python train.py --n_layer=16 --d_model=256 --n_head=4 --n_kv_head=4 --head_dim=64 --d_mlp=1024 --vocab_size=19827 --activation="squared_relu" --norm="rmsnorm" --norm_place="pre" --norm_eps=1e-06 --positions="rope" --rope_base=10000.0 --rope_fraction=1.0 --qk_norm=true --attn_scale=0.151 --bias="none" --tie_embeddings=false --parallel_block=false --extras=["capped logits"] --init="uniform" --init_std_qkv=0.0413 --init_std_o=0.0 --init_std_up=0.0413 --init_std_down=0.0 --optimizer="muon_variant" --lr=0.00485 --lr_mult_o=4.0 --beta1=0.9 --lr_head=0.00785 --grad_clip=0.5 --warmup_steps=0 --schedule="wsd" --decay_fraction=0.778 --decay_shape="linear" --final_lr_fraction=0.0 --batch_tokens=65536 --seq_len=1024 --doc_mask=true --train_tokens=324800000 --steps=4957 --dataset="wikipedia_en"
MLP neurons of a small language model. Each row is named by its layer, matrix (up: input weights; down: output weights) and neuron, and shows model dimensions 0-255. Each number is 500 + 40 x the weight over its row's rms, rounded and kept within 0 to 999. Numbers have three digits each.
After each neuron's rows, "fires in" lists the words (lower case) most often at its 100 highest values on Wikipedia text that the model never trained on; "raises" lists the tokens whose logits its output raises most directly, leaving later layers aside. A number after a token or word is its count.

L11.up329:501555524583462545460500497552450521475518456567511502478417440508476478452556485492543471508450541552535480483515576479586530516545476480499504492452469494561479472471462521517500535521567555496483468425464507486533439567462455478478484386524518554514517549486458460523552426524534488423512463481544523586435522521555478525550495488478582490514448493522571486471540536459458507450550521546512559503522459496493560489511530587509450450503532484582490549511522480603469468524522496538442494441547530528404465514551485504549407464486448532512483444540512474535550495459489526523496521526520538516565428522442472492519499488535480477527505466482583513550495543540570468462578515477436483551517484470516506495568545481533494426433512501474524542455511516561475528540566474
L11.down329:507540432537446521503474573535459482526498474508559544558489488518552488488477512518525518543568552546478493454524457522490545510524490462491506554545567521550530435517457543451461525531511511450450518519531509546471452404524523542539433436488475426466520584549472489400563468498422538519562459508505546489539538492496457517566492372528500506450502488470550441452484508477425563531549465481533565450500487476490473522536526522547528474476595512505516486514541555518500499469536519497443532505542474420469538444522443494541426523535508452539460507533515483533476470539507516516436526452571502534493436546486457555561503497516542481542483468530422472482427523540497516486458508534424437521489563496467493459572464535472488402492559494534452507446516562429490532473533507
fires in: "on" 21, "in" 19, "april" 13, "born" 12, "january" 7
raises: " ", " August", " April", " September", " November"

L2.up196:512457478539509471517489577543493445510463560485506448531477468511532518523426414554547519445609543542530530489538495521556429498551469468457508438430446464465522557480532489479457481466516527498534514519494452468519489507505584528522441540496486472478478463527568493477527502483457498521517482566497487503500500469490498457496483465483459491587472473382543488491530420493500456553561504531446476378408574480524452471498454505482468524541531451462481480423440439572488524486474476515469521528474533492496525490545573478464530512507519446568525426514558449467509525470580490482458521526549475506522571517500441550463528546524509536528482443518544506401540524522509414436500471424505417572545530530504493499547473465506459493451556521491435477485461455498484452542495482
L2.down196:448566467488547520429434557471529446471480492475604537495514520487480471515497485462509540531447538466524536518449489466502536469538447499479484555537542533475503506479486477490535509636458482509599472486530560482576531475530490534446439541489510496500520417453447473493549569561483486448408562480475506501505520494486483473459533530496466564486566518625552411524549569554506498455436532539526542456446435495547524528555480484467479446453502485471479447473446472450400411501528523479513508554509441462524476474434524501500458482493541533528517559548516488501466528522536504539504473478598461444469432555515501566507525535456498505452475474480433490438483480515522528543488527453504443498556467513449444525470486503518467538493462537431441539487482479532522491477486481
fires in: "from" 59, "to" 26, "of" 4
raises: " our", " their", " your", " the", "ance"

L4.up914:558453420535459503539605547535550482506573487534502473442535487525508451451432480419507524471462480508477452510551500483517501477506563525447435517516492410467427515525508526568520550541509551520496462447496498534489490444455500440569540466537551469549507615548495443478476461440455470408512471517553512504493478480469495481486480505566478493568527497465437522546535467503547472515405521507444491473445457527482531498407458523492444493557444462512500502455511578551531479511521442427471501517515573499509487470404459495501532477456490489532558468450519526502484456510485454464465455557510485496469522537580489407440535533589425530549529523515521424528535521556498480518525450545485486492508486469472530494492512467464449515525548521481500447436474537484523573510470546
L4.down914:488526457520531480497507487525536451461498527540506505512519494573522513505485506589521581465499514482468506465508479561460540480478521386416551489504523472513555521495460538572458551483554560496554519548553465521517546553522481486500530484538477504464466550461474507497490451424538457489472458562561524458508495536453493473532507485509466531533439472494571535504509527475449449441414433551557532450521492483504486501456503562552516561446509524451512578459516560491426442491567420506451491472564465486499437371494464497501466524559497503535563491556530533473563527492531458489510446510477525498558482507517502583510545531514499511503537491489500450515512505517430505543472508524522560492526484512445530502484432470464521587465443550414532602480559414465417448470547521
fires in: "over" 34, "up" 19, "down" 15, "lost" 8
raises: "stream", "ía", "lo", "dy", "d"

L11.up309:541490445485502529566519514518530472551537370554478462495511525522538521514503520473472471488504417473475552426512563492469522449497471553482557468469511478574486444460500521465477517480451436535478497439486479474494530518442426462530413433537490476425442517449515447447454457504522394533449496467544509445525476496499489505433514495511433467496411400551498550518532520488445548502474425532502513400480465543446554475580492552414519491538512480471458472493442488471501525492523456513494516472474498451494495460476474478467515481401531458487563567416490460472487471414506506497472498426448557537479500530499460528523444511493496566505528427490429523476478464450497479492505491441496585567513495563507473471475469510501490486420524532512454487498455553537481531546499505
L11.down309:512521462484497426531404454417500505493518425547499510538565519452526527503457471453513481499522464491541488425491480512492443445495434490464492441515464455474517481485520501460567496498482486450507468514475494540532493442462561517573430477545469549485473520387504499543526486429530480554406487493530483489553542563480467528523477479548494555495452515510507520492555425492464485532519516545550484491481531568542538504536485450435549546444508520468475432491522509541475483432536515479530496546519494391457547520501550490495526519510523485494619490438483510421491565565448549492470423466499606476484475472533473481497488550518495520501549519518453458414492481478461581498458546490532547414459575578490524530521471500433534522411484573520521522492513506453453484516555521
fires in: "at" 86, "atoms" 5, "atom" 4
raises: "e", " least", " first", " birth", " once"

L9.up419:489485471512488600534551558510549470466437526495530482527513536505469421484549503490484496471442500454516480554482530439435440522474431554497422568431464502513486538491490467545531492479485527545452469474484505440482541535445542511476487551512416561514494544539511501478515550518479406446542510497497581493467474494454574535527538519501449465465521471539546507519500470562496532565473465424491504615419397465484489486488513571579537554497455524480539514517454503549443500461606565514465519465427502498517487502547455433508549517497445476461401531470527556509481534540487433513510446510469456548456528498511504429495498470470507469496545529535490505509525465507471512511531471433452492492529486519536473454596518465589460490525529473500532491463470559579530483552559488
L9.down419:556493505480517485474483473552467531517491497541494509545449481505516501512466439424492536527540488513517574535481452450518552485476553489477504505572425530524509544412430516492512515504459484532478518452528581557573511453493536535494493506449463512525504452488495512490482569549543456434559520545492480525451549516539511478514592391463511454539482607468518422467476447524492578484477477538511581505544481502510513478528503589411499455471406531484451474472505510544440499506508493471552466571478552518538464454472530519503510559578486471505429596532497482494507594489540535516533477471457541485489511489521561504524525508517579451555491598431486509512554539443482557451518477490435529529526537487537465564535472464466514539554475496456527415470532518450518540466548527
fires in: "of" 82
raises: " his", "aled", " their", " the", "rew"

L13.up130:465530514460497496511532532463570528462506442507526407443455491538525514506587441506500502510517446470496442530524543452534464473471530480532483461466497478479478531505469540477470486513481497495560457497479480521519483522484478474491516470618490406573488601540537495423456523505498590478500558448393478495509526522472498552467497496537426504505472445460453528494510535526480451535510493532503475497493460560457482527540542487535521482489462471563479515444501489482506521515477474469524492544546540462469507434536451467474538493465479466542452554493568540488450533488567507508494608489506541466419515550516499431464416499506578478534508550410413472483461542492485410436602521494429525468549483548558439460467400481442463514487558532556535472464432537495518493503481480
L13.down130:482475446582520465534472473471521464525447592487550433502517561536506526512588498505494410519511441492469544436507436483520497492423497506545420451545460483553562557442503475476444607495522468525436541510515504477532465510491473507487481495522440523539458472490506539525463445490502558468524500472546500436623518527500500527548440581542467451515483498572434482490553557477479522531455391499470436471566473547528541463469554510483474540494553476470545547471490550520548515487505528475522575498470466451444529495499487541475522496493515519557443515587543537445491537530551526462497529467516514456539501486532433455494493537600485489431502537501532511516555493537511521508490498587514519474400489478514476440563537519549528465448452471482443549511503529489499530557456463
fires in: "i" 29, "he" 21, "she" 13, "we" 13, "you" 8, "they" 5
raises: " was", " were", " is", " are", " can"

L13.up884:454497503473540544539477526517473490553477545516487561512479540460513482505498516488446476464463469481479494552501485471530472436503478566437513521488395489515483543510514525542571501469461551522518461441487503516528523536467427502548458515542463510507476609441411468505528528473520495477506506525555527469448554553474544571485407457487510478436505558511505467494481503545470444584512516557607495500568426515551409535461544536585498572460500575518531459453509476487483552503528503530538586545458497457550498565482531454540460535499524476506518556471464509479487528521500437417487466492512459463504504471458530471473442559466497437447493471511532459480537555468501480464530510445458563535487484517599528500535472480580492506508591479459582447411510438549515474528542503
L13.down884:572442539512573561469456509483527409476462497552452501483536453485460513499498494443506489456512566424552455534578497494555505439444467511523488480494506516471527522563502454507446555487478484516514432465553464492562536454463560450507490459485552467469502555457537523504454565519523493481526449435452490534496441533508499451439574441522530452495558498565610468445572481474485566533515517567540522516488489520532546455527446504456562477450518434472501534561498542418432483517535507442463461438503520485568482466529550569512511540474496438545545559499570459473512519562532524522529489490533585459424508505556493552540547509521485516521559544474548489513539537447496461504452516574462505497473558450444416539558517439471518492546512484486522486486491493538527485483512446
fires in: "as" 28, "appointed" 13, "became" 11, "it" 5, "elected" 5, "considered" 4
raises: " the", " its", " number", " their", " one"

L10.up757:488483551590465532554460518572407528458527471554430543541499501470451509522482493457518476455478510503514525520495546570593493482578477520535500532491524516540428468503537462508498504473468466474508455544487508516634459567508445472482550540468554503493474461451488516514582503506542511473503498507477503525543488507547463515490499522486490432483437480491557535493511500464500590458520505529535596485477472468439582540559541578507506467481498431586513489557492496531471488561492458492541493548586463510524426469503500542510496564525434567463559438451464493519453467475549485522483501465530444472489492576428473475554501507567465543546513543460532502495528546561543456510443441435468428507572459442495589503489528490519442509506474503420483565548486471496518523503536484
L10.down757:500462495530422521481535590561507504529451449562498506464494483608553499506555494524448563564462563486529516499477503493538499466429573534487504476486434420511526511527547499421544474548458492458486498510474442532532498451516480506523429418549517485527491497499438497521502541490543525531539395598488500473501502486508501438508500459510528415479484504514503398484514450507473459505446542476602487438481488465520455504500486494493491444471600504473531483502501480525490578495495409491447549519602500439511520474515558495599446533526544500503502474482414472524500464551501608540489417423511473538479452492490464505475499478446515487536464500504493513477529494513448467450478504516535462501474493506452433448595498490485531409486552504546431512533505533506556492496529498
fires in: "in" 20, "from" 19, "since" 10, "of" 6, "on" 6
raises: " ", " August", " December", " November", " May"